Weights of a small transformer language model: capped logits, 11936 steps.
MLP neurons of a small language model. Each row is named by its layer, matrix (gate and up: input weights; down: output weights) and neuron, and shows model dimensions 48-239. Each number is 128 + 32 x the weight over its row's rms, rounded and kept within 0 to 255. Numbers have three digits each. A neuron's up and down rows have the sign that makes its largest values positive.
After each neuron's rows, "fires after" lists the tokens most often just before its 100 highest values on Wikipedia text that the model never trained on.

L8.gate973:185116047113132082046130112153167150178143149105167193114139092126139112110105122144121138147153110098132129133148168072109141100148143096113130153153098170079101167097117089088115131177114113168126104140100121082126138177146110117111149165107146145124161131119118165114060075094160195152177110125124185107151155079088154071143214079065164107139145103173130149118156197129166175154068099158087134082217205096144152100108135156165119146120115157112206161110156108140050171131137119142124091112092111177139097148095136089064165098135125083137122155113178156090060117147124086116
L8.up973:122157114048129158159102135140188166136138087110087152164134176123132017127092166149079134122161101185154103124120124090109180155189115109114118088171143115102100119123182205114123124076159123164085111113182176139122162134168105124092176062135107117093197125086141110171145135103126211122084125051145125094165136125081135190108129105140055118146126120196099167066116128140059173086154156140163114122121075182138176155135127169085087108172144122119157164170074158142140113153154109120118119095141083069198085111140185135124157144085187174117125183112077139101177162123135158086
L8.down973:148131140134160088184141130136138055169131123076170085093147104135102133128058168160067061085123111183175154087054092143198136088135157115117188112118141115140175159109139136124099132076126138176161098129156150097086101149106119105125108131168065162123061180149122166149149191114107089085139141162145170167138123171102122173104116104094136167151181098142097139096124148167152129186174101156145163097095116095124140082134190138121137156109118148092161174136096121107175140121095101112157083112154093110153170060126147130157131162154122178107063077152134096157117185158113162143
fires after: "0", "1", "2", "9", "6"

L11.gate255:142155095103163101131194125134121121119118107163160090066075118080130095113075088168133106158158070128121120106107126203084128083091198129116104149101128090152066171128113124145177154130095140120122101073126142146117188158122079152067149158105099068116130147103160135101154142173190143095114072117182152161144137165122158117125096131151134134162106164149115158162166133129196142188098135104105141149182161133110188189089135166178191132091123122081105091087099113115131147066115106124142110098128157122141149099127127082171149093154067169146132189161132130148121076116087131160
L11.up255:183094047107142094097156144170087132067147094110124123124131139078132050134108124146086095140053067148120146058179133084138146137207114110088196157097142086017088150133166127109110099070129129132133161137120126140130107155119158106116179088148110146160129159180081156114092170129098128106094121115204113109117124153146130121095148216126196093112127112105096110082120133208098161112124078100113139117137154127131140109118117151195126076079140137092135091166085149149132146212119117168140080119150178138128165127139088132109121088167188122119095146130168095143161182111110148108
L11.down255:109123119189101085101132097146166141151156115212153120167132133089078140160139095123121182122132130125102102142113135178126113127094135165034193131133120129097084152119138124103046137162137130134109139151134211130113042099123068136206115114152084146140128148190141111179149154107151131141188113163101131152094167113152091094213134150130107117159122160122151145125102059155189125177181170156085117122166147105044113120140161148126112176098123103135127134109101131130154149124134110112122093107112126101117123125135149184122109144120132113100145169127126146137163134131137096022
fires after: " ", "2", "1", "3"

L8.gate686:160076129137174143093096179109095183110151099110152115148146118146120187150133118182080104104091102091102154174129119149079112150126095138126123153100081077113179139133059150154086138098135098142053132142186062174204086117116117159144126111108132126092118192142080170102124149086072103131217120138163093115138068094098140136105127128073191086107138163099121174168156111126152133166114127156119124136104175220106117205145120180122078072184137174149141114133146144139038142129091101150132168193120119089151122105134139116122173114154119136087128116185146097099156084058138164123
L8.up686:060089118210072130079130183204096076193101148121077124149081119175136196126212111090129091138141136128154125120112114118162091165097118190127132098170141098157147142124096192126138098115073141105108119158128165176170085177088110043137124162117102164065136113135085245107136112100091103158092179133133172152154083097152130138136126133100146161122138166133078146151156141133129121143099162120080097118152171198025175178147123063117137176129112182185139142136160144133123136153117049168167106109212150129132138149159120117130094110126153120107160175160140111119059147109138092122
L8.down686:117192159136087105106093116111126157170153094032097108120115115177057142109114101106128175137142088121062133077070095129083088059137124117152148110069166048167132149113082097113153085119102135128173135157157139168115083171143090089106189116148174178128115143130094143186064162110164085140128136041111134116134151131148201106142145151086152126124112091108116177144139087085154087095178086088126138056092144138150145126121132131182121131144132094089161116131129157179140103155151120129107127041145153134133132198156103112159123176174133125126145139181185119055127075084110095113
fires after: "\n", "s", "ity"

L2.gate694:094181146134139127124155113115138083090094159096139114135135069210156136129170019142175107129123097145151128134102202174134116100078113093105092166091115122163108098157080153072134131122111133125219172110151114177127096191047135128146087129163120121194133112125110153113128113120120131146086139161181117107163167078111151134172110114092105155162190109105093128072157140107066156114087093100117171199144158155104123160150184129120122147125100112131174168114125113101212112146119111206151106140103067100170124116108126177117132085135101174122120150163156154125117117131106074105
L2.up694:163122114134053128102117132137139173105120113117160121102132145082099166155188130096128141121123108111110155143125124092151106136154132139106081098096116113098150091134088140133125094203173119129129103057100147127179143130163097123164090109125102145091134178145166119130115173150157096095195116142166153111072112132139120162047104189180135100081089112154207122149141128149092130128162078121107162175147117093147165091146125085161089169149113175168136113140144167124119153167117130142105160141110162095124112136149147117170116138128073134132147105107129127116132065131154130111
L2.down694:127150105116148129096140181110173121124179144123125199214083076106150101094205169062158122163081100148063128064152121121170093154129137099102105100154113142188156085116131164143120161102161125108177150156060101123153095125143138123133100087149114156104131152131090098191142149158119129208124145063157108079120125122150128145100174188092166134130097111113085132080156172162137140124178140053104147054119129135129136128142109053135094125122129097137121137109134087141122148174169145129117118177132152076173098162139156063156148093087106133163114101148140125104099128116139105130
fires after: "2", "1", "th", "4", "-"

L11.gate20:080116088096123194178192144060145132108122188168151161106121068139138117104114108036107085140161097108153132072068120125173162118157064126105119114194139125081111117124204165139131098162129167137131080138151123149130157145174168161178163159184088121114129119127088124101202098120118142083063147182151123151182131171100155108136171115138081114193113117126147108199107160124161140109109126083141096147076153165142129105124123068172198124131126146128107119093171164094162117097132136066173110111161136096139146130146099145163100178142084109122166139169114091118130096124080156109
L11.up20:102116128164123165024150109138119100125104084152059062156065135028097132193157117054118167111104124092093100124143155212128150083191142133169137160081180093144151095128192060125155100135095150156138116157110148153166139148104115190123161095115119190114104132211098126117124132073088147136074061130083100140128122131108101119128178177142085098178140091072183038084087087160087099162109131132063172176157110085129091093151153157100128115161122163139137106128165129141151144159143086081141159141130115157107149156160150088130091108139179128136120118091122200153181133079182131103
L11.down20:116140173122127121113139165066160165110189142146156090104140116125156162109081080112103137117141126135125123118209137131168102164090177190135184060097097120117099148126063239149142156135138174085091119152139134187162227116106115132132087198166148116191116120108170074109093091184187124134023107142115144116115175136155133046129149102127089125079117109085132109112115091190146115173169164114154191170127120165139154181145173161105150073086126061152154115115105133143106144124089106143150116121133125117101134084114097084105095085142158167109166100191111110133173132149143118150
fires after: " ", "0", "|", "1", " |", "–"

L3.gate347:100105090154110135153115136152088080120115089166201135064120164161136114154150131123098171080153160104144146077117079136148158083126150106142114137143199191145108122129173185153169097111123129107132081129153122056139133102137176120094104138142151146148067108109112137117160209157167121147075056149084120115137128145116122097108138126174195114121067084106151133141095139097106141093158133057127139165108107167096115138107117156125111161103100136164132123104104131153118042106059117126168215119095134112150180175143167189106153182161103089110117151123162121132090129166110097176
L3.up347:061074138096199078158103117141114122127097142131114105203158134125145126140154155086086100151122121126153109187181169091200102148195150136186127125112166148117119137113178130146132166041121119153185140115147096090113066146089129140146172128137117149039156080167153148125138137147081170110113148082133094127148057172193120174126153106135041136065117130136054132088131175101121126165146114097141125104146129089125126131116119106127122141146095159098137135127122137147145104144085177134133110091115173120139121174089127126052152136198146123107161143068162123140123142133042159159
L3.down347:113096022117151124120181078135126110127031138054142111145109130118145109160157111107150162085128116039093166124127124122156110114183152073053143124093132180104132133120112194117152171146134134155124142133089079104139095150110111109136129134132142092162142133148140099154135118164119124140130121115112136125108129088096140110135116180133125118130083116057160142107155136112121191058140163108132128121107134139112197144087109128160167142071149163159144103099095076174139039193123123158151179104129166168138133124115129137074072135139161149048121123087130156174164181091138136141
fires after: "1", "2", "3", "5"

L10.gate656:168205099101110116143113122122094145116092066121109109136155102130167121136070179188143134165100128136097200104160121161134104162093155175172145095131092164122168143093106150160155139117152200142123135165168123093141089133131093116086143114176094115101119136111100193101091178146179141169133157170125110108126098149185097122114095113123085070152117103090170110196161153145131134161041112094125119114183096139075151071106088114188113104142137189180114113175088076117169104102186095136176114184144170139143102090091125103147143145149188116045140163135150102119103140124164088112
L10.up656:145135127148130152175136145178193119134136176126100170093152166137079154144122176104116096111105098138122122067108176161113119167049156098115097105128133159111134047203166139121126163155118105078094139155151147103113136124127140135076139129099137099099085148116151107089149133144154107161126170081133104152150130095047131189110106125136071100071109062126106184158123099104121137160084181149129096136174150124146092131121103127161132146110156094112114099129121116111177156149134173073161123148106117132181066154058168106199149126095101124126094061075180174140131171158146058108
L10.down656:128102113132098134117189129085102106158126087142187149123113130125141143112101153126134061143144144088135111098151119083153118129078091077162174138096143125187113101169101120104093073161105144138097133160134105178108146119145173120074186149188148069166094121139118095129098121130150135159121151115149149120120110197169152162147056141117127084145104079137100166106148141162173153181125142129123158065097119133169157104158157055137102106146162099082086120113128129111117100094168120126149121120104131159111157136051161141097095154157124119132097095084122027090120130158107141090
fires after: " ", " W", "1"

L3.gate851:138177140142134105122109124140132189093163086119162148130085174166121117113134157187124176106161117154129137175139147110126116081090108132106040127177161136197136161191204175109144149117123118133163177095075114108113143109112100103084107136176170162146084142129130126165151116112112137121093131117120147125113124111117138207112132166144150123171116086128088162225128116112129114101170157158125144114076155147108133131151183179136095122173099136058097091143114161117144136146125106126152133117148137071137138171106151092212105103099111117138079149151086148100134116060145179136
L3.up851:134170084110127109139112084122100119098116091130092166153132087105162102135106087146127138098149071111137175165084166109125097108145160157085100149128153095124122133136132098111088097107104101086139139144159104122155100068141159077067212104229142138094094115139166150146080146073138152102143104106154214120086181097123182081062123145133199116098167118118124112176129086095168155113138109158193160152126110076101131131123118122137133132113144105114123141081059100116166146151139191126120179104103145134110176134134119097089116138150171156159122131142135084107144163157106177051
L3.down851:133123102138104138151086145129114185094155092128132143164117182131112146107091112136122167075169124148124096142161161091126128140131120108136136172139101091100122122179146160180118133153079111121116147126121161139110111180146126107107135100164125083176129148168140145156115092089152076117123154111178182127105150130091113095022072146096155131134146155096104087197110124144127092130122092149137142162099141126096125134173149106163161115127155140129130172146125139132133068135099148164080188131142194163082144176069129130133141049125108210181150134151173083143134155083142147148
fires after: " "

L11.gate548:168075074123075106083113127146100090140114164112120130136137112117160086164117119191111131155126098075164128196142116144084084185110152054144109117157113176158146152072168035103132161117181138146142133165123179111135151111130100182119136101179091125149170089111073163138126134124119145134103089128169136160181143183101145076118170108128091183093135129105123124157143123104121163113145146139140132130081179157123121157108178131148110192082182169137104138200163127075129194129142127103115112114098155110168080105107069076097161117163073123062161162113089181114120099141179156184
L11.up548:155146131080157068145155116182143184164149157112117151172167143153142102136122126142120168127127091156129141108103163117096151138110107086176107124135085109087100108120085117131130136118112151156086110138146048157098174066116177109073160123141086145126139040163066115155104133154158122084135117098127148181129116126078072084159132144114146103099119129140141118088141143242087172147126135145142129164170127136084169084101088110114174084128127165112165159132098092084105181121089145134099091169120197186192196156122121129119167148159093109116151093142138127126128120064145175157
L11.down548:135118130040146115159138127158163112145050117137120107129162128095091137179132152162140114073080094085130094079105125141146098163123153113138165107121093087149143137103095101137153070089067158153140071164141077076067214127169151139133134124163143146152133114104168168058132162192123137121117123090196185182154156102094158078098099152100088110148113215105145187097163102122057056189125113152112147176167159132124152124121087127168063186133137116158116178152112119136139146148108149099114159173077146142170121146092162115126116125162141068117100117070122101168148122169045165137
fires after: "1", "2", " ", "-", " round", "–"

L7.gate146:125132171185132109105175112113149127109123133137087109083126186043140148104110141101085123162091092145141088138159134111096133137079096101119117151115091146109129139153156087119101116093124148117043139135129183118144179174140166098057144186148104113133154115149140095148145171056147158141162088165130148081082104114127112167066160113144149107198158115104118108135108170128118142182153130127153106145188061125090190074083144153094100124093148091172172094124143191154147148159167130089116178174106155168122134104203151122116173160090117124132094144108113168123116108088111146117
L7.up146:112131152095135132147111111120171075112110134070141149130063151096087153115175079095143105128239102169125063149103168047106133184107122172143098220103131146106157113112165103156091120152113155119163136110110108153118109139111164160098129146114103148122145097113133101139101181147107135117135137161133185091166099131146124121111155127104102111126181122128143121144165133111133134119192180108162118129179123118156160115138116058126186144157137169201060126140120097095065097114138125109061110140161078125222150122086149129146126152094092149082207139185184115146112106153067141122
L7.down146:120151144121137149097124107128106136133027101062167101179087181112135132162188158126128097131168098119054096108107097137175155121113171127161139129129119179160119127174121114153053074166124148126120097133145102085131072116083129156076068118130093135114148142095180135146112117093080118100134159171149102137155110109123142112150170146165115129203178112119198130163116085109118154121111187149125161085148125078143139114146069093145113100152138068133089123131132213110112103121135156086133166183135090147170119090144126115118154162157069149129167120166187084130154103109119155091
fires after: "2", "0", "5", "1"

L11.gate794:140175098131152124135177103195114108174115091060129109114105060099145164073163141148138131177161171139102158114149098134089162141128134081139097137114183150132147132131177150153086151185092144133131132137198145074043094155127115081177151092156128170179143101166166116099100088082123169159136111159129114077142139087099175108154125143117179101124071107087197148090103051138107141096112085153116156123118135137135130098133127073090133158146192097074137137098119142130125050186152143127107113107141102114056095123130131197109137103166144102171117123129150111085114119142128154145
L11.up794:113170102163103134118152122097162093070102166127136121156124065151113163144120108140149129137086172116133123215167124115096167094099115201069123038146128167060164113102151085136241160148138093095109154118185129166131091072186120165124188080131123130069082091185173156115088154139107112098100199090083196108131168166089134124125179118143095077147095118080103156135106159182088034159109123096122104137148122127098122135139170165133108073116099162181134102154169086141132095090060184153118131090089141142116127105139174154118084147124108113131154142128114117135115113120159088106
L11.down794:085169173136148172162106111143074119158150055142149112093130107167144074166126100180121123203155138149155142144071192167179151130111111096111124150118179102091163148121094098154187123112132113153130124122163088120196147167098180148101143145165176125188090075104145155138100184163082092149173172099100123135121142130102110103150092123127125043192167197106103023087160163137118114131130095070066127164163148123118135146087093073131112129118086105085117142042103080129148135119128192146113110104159043106141133128146156126117163153134155108083165116148081168114120133070098052150
fires after: " ", "s", ":"

L7.gate235:080126143109161140134161126115071064089147093114216157135103133118087139158061092153147091200127119137095164131162088177153140166172141134129079110134090163103125075128195137113170131144135097100132172176141131123092128126088124167118157107102084102137120103059131119085124139162088133126090127151105105188097186132151182126140094131128110101082201116131130093164129066190140131126108183079153125118084122090132131148112086127112097185108101089099099158086149214097146152126196112066138149147145149118104123119121087110153098133149152112119098179147101173154109128100143115133
L7.up235:179202093097130155147117123141166136167119113130108125141156135108157148102104154127116167152174173082092165031132098163136143130125098156166167159149077143125148121164131102155087128164109192078086080056140150036114131100131110100103125128111095099164103066144121172176125107107178126102115115115134153108146152118163118133155159179127144114158128191161151180192131084129123141128114149087114137148148169108147157123128161130144117099116139104162201123161167119122142124142076159146119086079139143080108138156170150140142138140176124119184151186157114099123160073133083190093
L7.down235:137163132099113071132054137130142083137107167076136156171172066108167117096138122140062141139114125111162146130138142140157079096108169170077184070133119146110121127103127102147173087114063121135130116097086219138124097135143074131091094115122084099137086153148123137089128148130151122115168123129126154128138096166133093131103098118111128183164098090134065116160138115149097112071170113094126172152106171122177158096096202141120137170099128148078101169222125124128115097113130170131093113147143190158079154105192110090093135098115168135162186167145152066141089097139121133142
fires after: " at", " At", " of", " from", " to", "1"

L12.gate228:148116113171102104122137131125121130091107111142152120176088160160189163166126109133123130131091071066142129119073147147120134131088115125119198140155139147101105152126087109049214095138114114095127204139081115130187166142085133145140094112112184216123113091097076071150182148113096105152137146095175135124107123122119156152136105180095113151095117119121114101150120109156121115097081138106124174141122124137134112129113134106162168120113094125106128170077111099080109094165081123159113153148097055147136099064101111122138151092157060125156110155147136151176160112113128136127
L12.up228:164119172150150083019129178102142087137147130186132105107146171054104108131126047075115103134093137166103135132091142117123069073114137129176126152116126076140144126101162159184126089128170134113145152167122098060189119132184181151166174169150101147153132140184104143111130131099151176112144129090045164181113132139183149107086155178165149146128119115072145117105144148161113152135133114153175062195098109121162126113110167131140146109116109150105213079122133185115112135109081127127110107085117108149126117084110033102134093126121147136121129137135096137135113135092137131193
L12.down228:097159116140110099165125101124133159086138091141198062095205089149177117123162162126125135180153117081083102130150198088161122130108151148141120112179055143104104075143052167154097098188126156101154083104104135192091129169113094124124124180157096140090120176136140145089186114159125095152102120147130180139160108184122130131135175142135150213146151134117113171119158112118125135082074140146123136098138136216123122110149119085147074091142142133122130171084174137156051147091128183139126101101115175146100135156107126164098108141043149177183098133088113070180133137092145061151
fires after: "2", "0", "9", "–", " ", "|"

L3.gate719:121122123175078132128184091173131148100138125090095144152148117049133122086180113168111092188189092105047121098133106169120143152110086152134175112170191121118100128092127116131046121129120084128091121100155138131088135149134086121123183128144157124154153155159109107149118139125110128152124111057112120110110159171103088140114112149126148116165094099128128165075097125105090114092218159119144135132067107083185126135098179124095133109115105093102072147104125195097134151168154058161159078135138040134178153145144144129150140114148097075133128149125097174111193082095127092201
L3.up719:158120098140142134069159153088144057138138124145145152110090130087145104127143124198128122159134154143183096091128100138127145151120118097113168092095101128070131123120173089124150094101112116082069180146155124163165153126064107145168105118128122097118155113112079158127117140104094081124182087051167112131112114121092054065163121154083133093131111104109102201104152102172095093134104157088125094122133160155175149133072121127170176080133123065056083161150119114118145185101072125063097122115179133107084110175117171141099118144098098105091165190136068116113111138144120153102
L3.down719:144138085141110131118122102124197161157139122149095144117114126110130132137148147090152100141089125122092127174158136146180124098055150116127138126150179139083153150119118182154141098142149073158129197129112122132114107117071163194122162132173240135176136171100159174102172088102115158120177090168136079126189112128113120135172122148125087094128118161124118145147143144100146123094169138078148090105120122136145147135131153068156140137130156116131104145129070144117132107135129083086112146096174128127149154215153142187118123158113119110150122108104082097121143117168171094103
fires after: " ", "2", " was"

L12.gate97:134142069131225076167135112156117114041096157123131124153141092136130076084137126095101147089115177118110200176140177122125129180096157119181101182096131142136162062099089161165131146172187151131165134135170167076121078100122109136111143137134131149150115148132116158108163162119143140140082191084171114105154157125147146056138180155117171123098129113159124148106134140112110150107148089075049132048103091075183130122174064043134127102145109130157110159182162174165180117101176089110157103208198130143087130121147114133121194112217121110123149116228102153150101123092139107159
L12.up97:145117088101112092095140160110111098083144170132111180183147130114142144172117109178167109108106135155113162141073119117111154150104091058112053079091109153129146100142092139177093157196155139124140114029177120121095098122157118113097048127063140127097088110098099175103154098147147132136123170107167143136211121173083145126128107143128121118159157138118102156148113073090103080052116076131104111095092132121103081158084128117166136156159124119116116137090123167100113188103113117071087137080157142119074133145126157129097083110131188120155202065156082112193058152134157103146
L12.down97:128143151118112096096209177130073147147186113144136115126177172123149100159103160133097146123121161105141079148158110134140142192114122153065074149114142137110108160131111160122072111099136184078110162186114164170144112117094138094121090148102164127134173137132152124138114125089175174116117088139142143113158142155121130146168095137126128062060042099114147155166114164124087093120086130148148120018138184183147171146140125124146084101175058136099147106092141197112102152117132138174159158096146124104158129140130073167148160115145155123158111145159111192136174147139138151128
fires after: " ", ")", "-", ";", "7"

L3.gate663:093114173083129133126117166069190135142130140133119115152145086177126078108229126065119168152134117125109109094124136129167104080154171150166129151100147093140081080126126119157164112141138144136135133122100118195092125094081190158166160177163143151124122088087152134132145170101162170110174092146069152175142174092150122102199102120143120122120093104177163073138070118149060156114172101140100130137141068136129141122081126107034066138108042150091105172105086143164165187127116125107134137123156092095182154153137080105091126097119071157101114146164104149152136140126126108124
L3.up663:092142163150136121111105130041157186134141100180168160047113112110136112121063099095118116128102084116083141057109153174195095128130110146144120146110124128176102062112042143177102140158103137077095098082143160103152084140122099131114110163194207121126135148184162128142141132113170107145150103124113146112174121071119178171124129152166127074136136086111100095115119092150072100085138117094126107139141187125136185076048055160132118133040016108084105120137082173122173105113149185101151097100111095073150142183119101105144115105088105177132091172143121143175143123163092099188
L3.down663:140158100052131149137138115078117091122099160189137113086140083141152177070109151119112185083137098075169138107153184171127148116118225182153158082145142164084091150066125140138061137154142098132134094147124135086109158114098123141138106115105118128111132090148176065153087165103106093128139220094091185141157167101134100107151069191113102148155128103121080109058110131119146167123099125099172122152081071089144129140164181079147143147191105100105116132122168086146098108129112112122130160068155100125101095104092124106120117090186100149083080135137117111115130111165119102144
fires after: "0", "-", "th", " War"

L2.gate416:179163129077064117107142102164113162086165106154122183112132152144136210093102125144045115129177174128158217106106174174140158121133095123123186156134123164085108170118138073175079119091117156134153117102143090077089168105148140112153130131123130179086056172119152111084148136104135140162124125177120138136128158146106076148155114130110132073116092127086085142118123120102057103145207200148109150111114179162133141117110105112079111148173173100176168151092076118132141111107137171102160148137112092147181088136107093148114091069133118120061153075145199132150162078110135145110
L2.up416:140133125090133199107068168097120118149144074044120144049167150128178162153145110161117168110078142145097145089070195112109106093115163208102113144132216161142155138173154164066111143086223151233122128107158095084158127164191112127118126101153122145128078149152141114151114137173128098149148214198131170138099112177152118113077081186130138113125099147106118181105131114151108134153143115138118142139090114182154130102113133139121081099195110069169157082217100129108134109122133105099078130192110099126099112132168106129211172104113103174109119200147165149103116114144111170142
L2.down416:134117133100147154156169092107119126146085143117154096176149110154180151146114157141141182155119118141140145118138145151120183075087123173101112135085148173114127143191129089132175131118113184162130127110104160119083067131163092111173158131151156070153118113111182139163224178159113155178148113149170121135089108153064103114067134072119146186182170121118099113109165176108145099094177141152119105114168132062124156149075107129122163169147164204139186126135149086106076144130179125093105141134160178103142169176108149140132135142147074113093072099119120092145111155089090160125
fires after: "s", " ", " S", "y", "we", " Sa"

L3.gate1006:098170128117163149177088093176106151207124123105095115175075123166073151095180151106100173148093108118130153189130161162119126095097107116151179154079148149075127138112133155202161135142174197112085102117175078092119122108173171089097079130108191082102091179171149126071193119128095117160114160146152158143142140122128113144123143124120135053073120135082133160103108102113118150118128108128094091132133153109095131125070137111184120158135159092124128106122083154101173177137177146134141154132138127112146100084093141123141127145111102149155183135127138136106165067175089106098
L3.up1006:109118112110093115107126112156087077112136118114123152085119120161074197134150127179144086160157155126075223127108119107112168152181116165109128093118094169130174141129132110123133093147140099117184180157235083104126139179151104092137173132143219092075148106131165156121088100124087127141117153083158192181122112129185122171155103126073118114151080132076079182154156160162140150148110126114112150126207151136110135149129136068146099097132116118185160148118128160137176141212094091088111190133125122118143086137104138135174157092091111174113158093108143100112157109203103119152
L3.down1006:115126149081122122107124151114133091186099045095124090118118140139062156153135108098149140150114170152141127107178158088120187100150133182112120132120125143096128192140138119142151073120107137132094100147123117149165142156106112094130194085126151119090153142154148099117114081129112088169112166138128151106140102085166171096127148137107087056139138168043130188105152157110120165151161153138139134140144151123118124141163083204137087139141141078141163184094126163070125122102159091118076161073169198132185093147107160115117117109054134113122134093173141132077114132154124163136
fires after: "\n", " ", "s", " |"

L7.gate637:106122125099096072149063169112149083096146147120138160154159131124130137154088139177117095174129219134135151117115116153163133168101162120123070103127120158115140094128196139141110107120184077125131111117114112059122169150077118147130167146147138092133089176133106124100113130125189138165123099105135157152054115165199166184132105137072140113179136147108108181114124124046138139128140203147107088059138105159128146144139135077097124131121124108098149087078140155120152128129111148175110184063157058073109181200163106172058153173071100125077165147088140100181099163109064140152
L7.up637:131186131117167116114100096098118128165175120113133110156109098128118153117157150090096113137133126169123158115115101093210156086114066174201130178145075201128146206118158090088126152089076181163122078174088095141106153156125176152140105112048141159115138182150136114178130149163137142092201127149129171130221077094158124126150211140107146065123062159164114101192134151129148157131049149111174171148154124096168120109167104170168141084114165137108097151113111101202110168173179151134090097139183147158156135175080088117103176168110091063145174094114142066168157089146170071133
L7.down637:135130080165103115169096159081086172093148111099134131123103150117094090174128161155130127175128119103118111162205107094092107158149124074138129149125140141086079121190189100147063120176112084084153121098125121126096100117098122160144126152155120177113133097130093146131061084127097114150132171123132174140074147139117104072074179122136136122148123080126167173116069156097099138027146045122149107127127125136128126078054159193114111116129105159101117116120085160100188144109106196180168133062124139135142112159206123129101147136161153086146106118108118148164095172132157161136
fires after: " |", " Ga", "1"

L7.gate145:126143121073094203153096101122103141173112048123167157175121100121137139137157101119129128097134134119131083091080114108143152133087142109092133144157101123098112148099127182100124155188105121144066101125045181136105101073132092125140131183141091112125161081151172113083070159106131111133115121134055133110144124150091149121118092132183115103139161152074110102105142139173150159167126090093162054098103121121130151108130165167061130119187169120138117135106149155092139141133132117121131107173136126143087130133110103109059115216148130163172121205183120194103089122103074075166
L7.up145:161141159104093083148132095122159136076145131158126133148097149112106157144133142085115116115102106073165121088127097119139120170081122151130177180203160207161165210145120170144132133139110074134147143123118124129139156070161120167128174144145128081080086090202118157127097098105138165143080150146112120092150105178092112211129127153135134120144025190122095135142120141159170129135122105107110163144155146104177167114134090175139148161098108098144127138149140177134082104185167118160080098135105216105125081126165105110147128185114086154066149142104087187110134170144037130175
L7.down145:146130112180089117170070155140138167135136129144135114166105152220126168122172141127159101193093151159062126167109111128127127094160161141103170115080146166114169104123062139098129125111143112127176074155128089124153110115175086108143162130126124128186117109143128102150140110091100124151124149129148182131092175134197128215084133125145105109119159122096078126130088223114150132145096092216122206128123163147109178141155129131170147098098122043117115106169130144067136084118154158178134117129141125143146164069124090072166044134092125143096097142116110131130102100145100118071
fires after: " the", " as", "The", " The", " in"

L8.gate371:077115131102089125082118109164126116171091132149080148095120152099136185120125108185124143155108155115105140140201122133075111166128140129117116151038116093150179129131089144089071170109127128088084115187135120141137089065087067117116103131095210122161095157065103160089076147102176153101113134154056158140097125150207129163149095126095113117156137147154130122170163079150169113117114167149109131140148156099134165155111138094161087131158148103087162124089138155125197132130097110166092089127068120150098181141143180079125114112100116094119130099156133122145145083115137145151
L8.up371:152163188134120138090137152123120151112120111086152147109122181166121129105124103104121125153103107106134095102089138127155126138167115087129147238105109102116203168134075114142043131082102122144152119129129117147088128133056123115167164137096132085105076099171132075078106116147142136082158174156105138067110085165140119116114107137093181156048144124130062137105183155094160181137136108135115111178106094114140125156127132118164118120088149170164129117135122123104072080067102111131147141078147200093106149158084170193067108115078129126142165073130124131135146138150105156178
L8.down371:085151122131177124167213158143103112151115108031139132089146130127141109090158117154097147097155178103168172131093125103129158155154068130123128091123161102094147174134128157145124133182092101113132158109089122150087187116071115129108071139166098136161159090234147145133139060162144107114117135157182094042168081117190104067125146100160104135157140064150105143136120140121163113133103080161082111160127122103128146168116152144135146105095154132099162101123158134179100118110092105138172149162136129146143110140091165118108147121140103161123122119140160151125163132119093125135
fires after: " ", "1", "0", " $", "5", "-"

L10.gate202:124146129155099172217113176119119104080079161143149135155136152111123114144103112123161132169099172106098099186119130129131133109082142178136138175114131105102131143175110082148063057115132064106121125134115076112123101129076069078058091148128082148088090130112168135104126107123112101041098151150071137135132103165127140140093139139118154170120155090159104155125072083073094125137173142115119118092126141115192095122192105105153091053096153162135111169115188100067127111072145174114133149056094125096126158187124131200135088115134136157088172170095155106158143108148111140136
L10.up202:099180124144089097068214154120122129162118151082109087156131147147147128125146136130121107169109126125111193107161114154161092147167133172154148154113159144132153075149117152120210153105091135149179087115091171124109117162147123141167113108172152117151140066146114102108038181153143132175121111158196111190097184107137121085110121156142130092091077126088097150142122112130126103074149131125124111133132127096078111133124124092107177122132170082099124146096168126175203181173169180169096127126075082176145135108164108147113178120125114091030142159152173127071101096066101141188
L10.down202:074107157094128125120096137109093132134110084120059117143125149133112176146151060072139122136099157121133124162093142154160165133133119053140121179151143172112100099158114139185131155198166098156113115123108157160179170081148137100094168113196082137138107128141162052042043159092104104107142095145126107065177171136155086148107147134125108117130127009100145076141111100090125122129132150175080150115113072147107148111132127089116112135098141139096059116107166137124128111126124143134139107111093129134107077177111131161125132123142114072115170142114114152107139126089121144078
fires after: " ", "1", "2", "3", "4", "6"